config.toml
n_layer = 11
d_model = 448
n_head = 7
n_kv_head = 7
head_dim = 64
d_mlp = 1216
vocab_size = 8192
activation = "swiglu"
norm = "rmsnorm"
norm_place = "pre"
norm_eps = 1e-06
positions = "rope"
rope_base = 22400.0
rope_fraction = 1.0
qk_norm = false
attn_scale = 0.125
bias = "none"
tie_embeddings = false
parallel_block = false
init = "normal"
init_std_qkv = 0.0277
init_std_o = 0.0
init_std_up = 0.0277
init_std_down = 0.0
optimizer = "muon"
lr = 0.0015
beta1 = 0.93
weight_decay = 0.2
lr_head = 0.00425
grad_clip = 0.5
warmup_steps = 200
schedule = "wsd"
decay_fraction = 1.0
decay_shape = "pow"
final_lr_fraction = 0.0
batch_tokens = [32768, 65536, 131072]
seq_len = 2048
doc_mask = true
train_tokens = 332900000
steps = 5091
dataset = "wikipedia_en"
MLP neurons of a small language model. Each row is named by its layer, matrix (gate and up: input weights; down: output weights) and neuron, and shows model dimensions 96-159. Each number is 128 + 32 x the weight over its row's rms, rounded and kept within 0 to 255. A neuron's up and down rows have the sign that makes its largest values positive.
After each neuron's rows, "fires before" lists the tokens most often just after its 100 highest values on Wikipedia text that the model never trained on. A number after a token or word is its count.

L4.gate14 [153 136  93 167 136 103 112 109 119 135 157 120 128 126 116  77 101 126  97 104 107 122  69 143 169 125  92 158 154  96 104 119 135 102 119 132  96 132  64  87 146 150 116 146 102 145 129  84  91 106 104 165 183 120 189  93 124  95 180 185  79 122 115 117]
L4.up14 [191 184 152 140 129 125 150 138 114 133  83 132 110 133 209 122  92 160 165 101 137  78 137 142 123 150 121  78  89  99  93 126 101 108 139 164 151 129 106 143  73 189  91  91 139 109 156 145 150  77  84 128  79 168 139 134  92 112  79 111 106 122 189 113]
L4.down14 [153 148 101 122 117 149 101 107 152 173 133   6  94 127 114 140 119 156 187 146 129 126 127 113 101 104 118  88  66 144 154 100 119  76 119 113 108 143 165 131 159  76  93 132  97  77  71 189 137 135 150  93 131 151  60 154  89  88 170 167 197 125 125 110]
fires before: "\n" 58

L2.gate263 [161 152  70  98 101 144 164 147 164 170 112  44  88 164 141  96 138 209 140 156 119 122 184 100  85 169 141 115 129 114 124  89 117 101 173 117 107 150 183 128 147 105  88 112 117 131 108 148 136 126 141 159 103  81  72 158 144 114  91 162 150 149 177 121]
L2.up263 [150 132  38 166 155 121 140 135 114 122 147 126 142 122 171 131 165 176 129  78 166 116 107  99 145 133 166 174  95 131 152 103 167 116 149 184 122 164 119 133 192 150 114  74 179 117 122 126 152 112 124 136 102  83 121 134 190 150 126 160 120  76 168 142]
L2.down263 [121  77 115  88 133 123 165 110 151 110 108 147 119 232 124 109 172  60 137 144 143  93 111 116 142 119 181  82  78 176 133 133 186  99 147 152  93 197 156 160 111 139 100 104 115 125 174 197 134 165  67 144 155 106  73 105 120  38 160 105 142 104 156 153]
fires before: "\n" 44, "uel" 6, " (" 4

L6.gate940 [149 169 121 145  67 159  88 153 142 155 155 143 106 100 149 140  80 137 129 150 128 125 105  97 149  90 102 132 153 184 137 121 145 106  95 100 153 122 129 161 151 124 191 171  83 115  86 145 191 102 131 162 114  93 144 115 115 156 145 107 141 132 158 111]
L6.up940 [178 163  91 127 125 160  54 184 162 170 131 174  98  64 116 105 125 126 132  83  96 131  67 149  32 164 118 162 112 178 145  77 113  98 145  36  98 148 139 143 174  89 142 155 145 112 110 107  84  92 117 119 116 255 130 106 152  97 185 157 167 137 172  58]
L6.down940 [126 159 135  88 103 105 141 130 147 158 125 117 162 114 116 183 190 145 141 126 134 105 140 142 149 177 183 123 127 167 146 172  63  74 159 123 110 114 183 131 149 122  95 133 132  82 107  98 111  73 137 167 140 188 139 147 160 176  97 130 166 101 117 128]
fires before: "\n" 30, " | " 19, " |" 11, "." 4, "|---|---|---|---" 4

L4.gate774 [123 142 131 100 138 148  90 140  66 174 126 130 128  61 100 121 150 120 128 172  83 109 156 141 143 106 190 151 156 123 160 118 147  71 115  95  93  94 139 120 150 136 150  97 149 153 121 129  96 154 151 132 155 138 178 130 170 108 140 119 160 178  99 117]
L4.up774 [124 124 173 145 167  78  75 108 152 133 129 149  79 142 149 130 138 104 151 118 108 151 153 141 103  70  95 127 148  89 155 119  92 182 159  80 103  60 128  88 113  98 164 148 102  73 192  72 125 133 150 158 140 189 167 152 146 131 144 114 140 192 151 104]
L4.down774 [183 101 127 173 176 158 128 143 112  85 119 193 163 117 147 161 100 167 135 128 116 106 147 155  90  97 132  95 124 100 118 121  86  79 110 118 123 159 112 119 151 129 166 167 138 152 141 125 128 152  75 161 143 160 182  93 139 135 179 183 137 164 134 116]
fires before: " | ." 18, " | " 9, "7" 8, "8" 7, "3" 6, " |" 6

L2.gate548 [ 93 110 144 105 134 174 113 137 134 115  86 113 207 112 152  91 168 154 144  89 110 162 104 141 101 153  89 157 133 127  91  99 183 155 132 138 134 168  98  88 107 162 167  70 106 121 161 101  94 100  79 152 163 118 132  84 125 137  84 122 133  77 142 149]
L2.up548 [122 130 145 127 126 102 196 124 101 135 125 163  58  99  69 128 108 149 114 122 142 116 107 105 165  57 135 162 122 111  94  90 140 122 150 151 106 132 111 116 134  49 116 186  89  89 128 136 141 186 199 160 118 141  94  83 169 132 172  86 137 161 189 170]
L2.down548 [117 135 163 189 149  92 128  79 116 146 109 107 119 138 123 161 172 191 149  85 127 128 180 122 194 176 108  68  93 114  88 156 103 143 126 131  82 145 137 124 179  98 158 225 160  97 133 126  61 156  89 104 157 161  90  99 151 130 118 133 147  73 110 182]
fires before: "2" 37, "1" 26, "as" 4

L6.gate823 [ 92 118  89 103 128 113 160 124 131  84 106 144 108  90  67 163 131 107  82 103 157  98 110 199  63 209 128 121 129 116 128 166 112 128 105 111 141  83 195 111  73 103  55 113 126  71 190 142 123 115 114 126 142 179 144  84 133 102 152 124 112 141 134 141]
L6.up823 [130 132  77 135 137 150 135 107 111 121 142 151 142  56 127 172 143 161 161 131 126 162 116 147 116 141 119  80  63 115 138  89 122 163 121  83 123 169 126 208 152 135 163 191 145 148 147 142 137 155  87 137 167 166  95 122  88 114 140  97 100 167 168 125]
L6.down823 [157 147 101 145 180 103 169  95 132 210  82 103  85 108 190 145 183 158 145 134  77 178 181 101 136 129 130 163  82 165 116 122 165 157 108 156 143 137  84 208  76 111 113 166 142 143 103 146 106  94  26 145 154 137  49  74 147 129 119 126 161  77 135 151]
fires before: "1" 35, "2" 22

L6.gate615 [118  78  48 131 120  67  94 156 140  92 125 135 138  82 165 141 169 116 109 142 131 151 146 172 165 172 120 193  98 137 156 157 163 136 159 132  94 161 131 164 197  88 107 125  95  75 168 145 131 139 178 134 131 144 151 104 156  80 127 150 161 146 136 134]
L6.up615 [143  84  90 132 218 143 113 161 153 228 127 119 101 128  57 173 157 216  94 106  97 166 145 128 127 161  52  84  97 119  84 102 167 134 115 190 135 119 139 147 133  79 152 150  50 154 164 132 164 101 208 173 130 142 135 157 140 106 146 147 148 159 133  47]
L6.down615 [128  73  80 104 127  96 137 130 163 158  98 171 120  97 154 105 167  85 171 140  94 136 199  94 146 174 155 115 112 179 110 162 158 114 117 141 161 106 110 168 145 125  36 154 123 152 121 164 160 134 184 122  89 151 116 132 113 132 159 132 132 113 157 119]
fires before: "2" 37, "1" 36

L5.gate398 [ 67 129 129 119 158 130 123 117 103 182 110 161 130 154 151 121 155 188 133 148 110 152 139 148 214 164 148 140 117 112 145  87 175 153 151 156 125  71 138 119 161 150 115 141 130 123 128  94  95  30 134 157 142 125 153 142 175  93 137 155 127  79 127 100]
L5.up398 [ 86 146 103 157 116 136 153 133 123 151 100 153 157 128 105 150 222 114 134 136 160 120 129 112 187 124 148 134 143 128 102  89 123 109 136 107 105 162 165  87 165  77 116  98 195 158 104 161 120 130 101 177 180 147 128 112 128 116 187 151 116 158 115 116]
L5.down398 [126  75 107 109 137 174 132 181  84  86 181 169 109 140 111 129 101 103 177 118 127 108  73 126 134 156 138 114 179 102 139 110 105  89  88 164  97 188 170 107 141 116 158 144 138 111 116  35 182 111 100 141 120 146 158 150  96  97 149 115 103 130 160 141]
fires before: "2" 36, "1" 32

L6.gate968 [130  95 158 154 232 111 145 115  74  91 115  91 121 120 101 147 160 120 119 177 128  68 167 167 137 145 128 139 124 114 126 111  95 140  97 146 126  85  92 101 124 150 143 184 125 133 150 142  65 126 130 145 204 138 145  55 191 127  94 156 125  90 149 110]
L6.up968 [115 127 127 120 125 108 137 140 112 139 139 178  99 111 110 128 142 145  91 120 166 136 130 150 143  82 120 161  55 132 163 181 116 153 197 140 179 118 100 149 133  59 126 181 143 101 154 161 103 126 151 135 113 141  83 129 201 151 131  81 145  79 129 124]
L6.down968 [140 140 100 164 114  70 126 137 179 129 118 109 124 168 113 147 137 110  71 217 124 211 181 131 157 165 166 102 131 165  85  92 205 183 153 127 134 102 171  88 131  46 140  98  90 222 119  80 129  96  29 108 110 138 130 142 154 190 122 100 192 140 109 148]
fires before: "==" 20, "\n" 11, " ==" 10, " and" 7, "===" 4

L5.gate73 [132 105  98 100  76  86  72 136 104 136 110 131 172  65 114 103 140 117 112  87 117 173 154 135 114 182  97 146 115  71 104  82 104 183 128 144 163  77 117 182 161  80 176 199  91  79  72 142 120 158 188 177 126 136 159 127 112 141 145 110  93 185  85 116]
L5.up73 [120 104  63 101  99 148  72 137 101 148 137 139 127 101 135 185 128 147 100 140 107 121 124 132 128 102  78 134 133  64 109 120 110 176 128 117 181  96 141  74 149 119 186 157 138 124  88 104 160  91 172  91 137 156 133 163  91 145 138 129 152 166  89 150]
L5.down73 [103 128 132 182 111 128 156 163 146 124 116 161 130  57  82 132 170  82  91 102 133 125 113  87  91 180  53 147 102 144 138 150 126 190  95 108 139 151 160 143 119 120  62 174 129  97 170 175 144  84  54 137  98 120 119 143  99 199 125  56 117 125 143 143]
fires before: "2" 24, "1" 16, "ap" 5, "5" 5

L5.gate367 [135 179 109  94 180 119  90 103 185 127 127 140 121 167 141 143 152 131 118 136 105 165 171 124 153 109 147 138 147 138 121 115 125 127 118 127 106 133 162 122 138  88 120 161 158  72 140 112 119 136 136 204 117 141  90 124 125 146 146 192 104 110  89 113]
L5.up367 [123 106 193 129 161 131 150 121 158 107  96 148 172 130 147 171 209 145 100 186 140 144 121 101 113 173 161 121 160 149 150 114  94 166 145 145 147 144 141 117 127 161 118 143 179  59 181 123 110 114  62 149 107 107 149 117 141 171 138 121 134 122 106 165]
L5.down367 [103  82 179 159 155  93 108 120 201  48 111 164 100 167 149  61 129 149 108 167 154 139 129 107 125  83 150 126 114  85 128 167 129 129  93  95 170 107 112 107 136 116 133 136 107 108 151  89 125 145  59 157 133 136 120 101 103 150 100 105 133 114 152 153]
fires before: "8" 15, "5" 8, "2" 7, "7" 7, "6" 7, "3" 6

L5.gate1017 [172 105 162 138 129  77 117 196  89 131  88 144 134 178 123 172 160 164 147 103 178 138 158 131 123  72 109 180 151 132 139  86 130 120 210 116 179 120  88 129 168 118 117 121 136 118 157  76  83 139  84 153  78  79  81 155  98 148 117  94 166  95 122  96]
L5.up1017 [128  71 116 119 168 180  66 145 146 124  74 116 107 145 143 112 116  86  63 140 154 109 133 118 153  89 161 127 127 127 131 217 104 117 139 113 125 140  77 150  97 108 160 142  86 125 137 100  95 132 131 207 165 125 128 141 142 182 113 105 142 131 148 162]
L5.down1017 [145 166 154 135 113 120 139 117 104  62  96 117 148  91  91 154 131 143 120 126 129 148 157 131 149 120 163 145 162 154 119 112 160 143 100  87 126 135 112 151  66 101 146 134 140 192 140 132 131 100  78  98 146  63 126 121  71 125 183 150 140 125  85 153]
fires before: " | " 16, "." 14, " |" 13, " film" 4, " | Title" 4

L5.gate423 [164 132 101 147 140 144 136 114 171 149 143 177 147 142 137 119 103 168 151 134 101 147  73 117 147 107 136 104 121  93 108  82 111 209 158 132 144 110 139 149 134  71 118 122  92 161 156 147 164 115 114 112 133 118 201  82 145 147 121 127 154 172 116  70]
L5.up423 [187 144  56  90 133 117 117 177 179 137 130 107 110 167  95  95 139  97 153 128 160 172 104 132 131 110 115 159  90 126  87 144 124  90  84  94 156 128  86 128 126  98 121 203 131 111 116 138 161 101 148 157  95 153 167 104  91 151 169 158 117 167 108 128]
L5.down423 [ 45 139 129 171  82  82 148 200 138 123 154 108 129 171 120 177 123 138 111 100 142  61 146 139 132 123  94  60 125 175  98 128 109  99 133 101  58 127 153 104 131  58 119 113 163 135 120 108 140  81 148 124  77 184 109 126 141 118 116 142 165 148 164  76]
fires before: "\n" 31, " |" 23, "–" 5, "2" 5

L5.gate255 [ 96 132  70 111  96 138 173 212 117 145 109 141 121 134 131  45 151 159  85 128 164 110 130 130 122 105 152 106 111 125 115 132 114  91 117 119  80 136 116 135 169 184  72 126 136  86 109 191 118 114  91 104  86 201 136  88 126 127 176 119 124 194 155  92]
L5.up255 [159 131 186 144 122  74  94 130 135 138 190 132 135 117 120 113 140 177 152 139 168 150 122  77 133  97 133 107  93 155 148 159 130 142  93  57 117 114 137 187 136 130 140 160 117 142 149  91  57 160 166 135 107 129  94 117 137 178 115  81  92 113 174 155]
L5.down255 [113 134 151 137 124 224 137 151 100 168 159 124 103 106 136 110 150 123 126 110 114 158 161 116 165 104 105 125 135 160 157 149  78 128 128 105 128 143 114 164 185  75 139 123 111 157 182 156 139 104 112  89 140 129 111  98 162  90 168 113 146 114 169 116]
fires before: "1" 45, "2" 9

L2.gate745 [ 91 111 136 138 114 165 143 115 104 180 137 170 124 148 158 124 140 166  82 142  99 157 164 107 134 168 114 145 105 151 122 122 111 156  66 129 109  36  95 106 172 132 107  89 158 127 149 111 115  94 133 179 203 199 127 119 120 142 150  93 107  98 168 121]
L2.up745 [129  95 114 115  97 123  84 195  94 158  42 180 102  86 171 140  89 120 122 131 109  73 142 136 124 136 144 151 160 106 114  46 100 141  85 151 136  73 121 145 163 129 115  65 102 156 158  72 154 124 129 149 153 135 131  94 129 171 144 117  98  99 135  99]
L2.down745 [107 130 150  88 120 136 142 179  96 157 120 160 126  67 146  98 146 118  95 123  92 166 149 117 111 101 158 187 119 114  97 150 137 158  75  98 111  80 201 187 160 101 122  85 208 189 112 172 127  73 166 131 125 143 100  95 159 154  92 113 102 121 110 100]
fires before: " " 36, " | Title" 5, "O" 5, "n" 4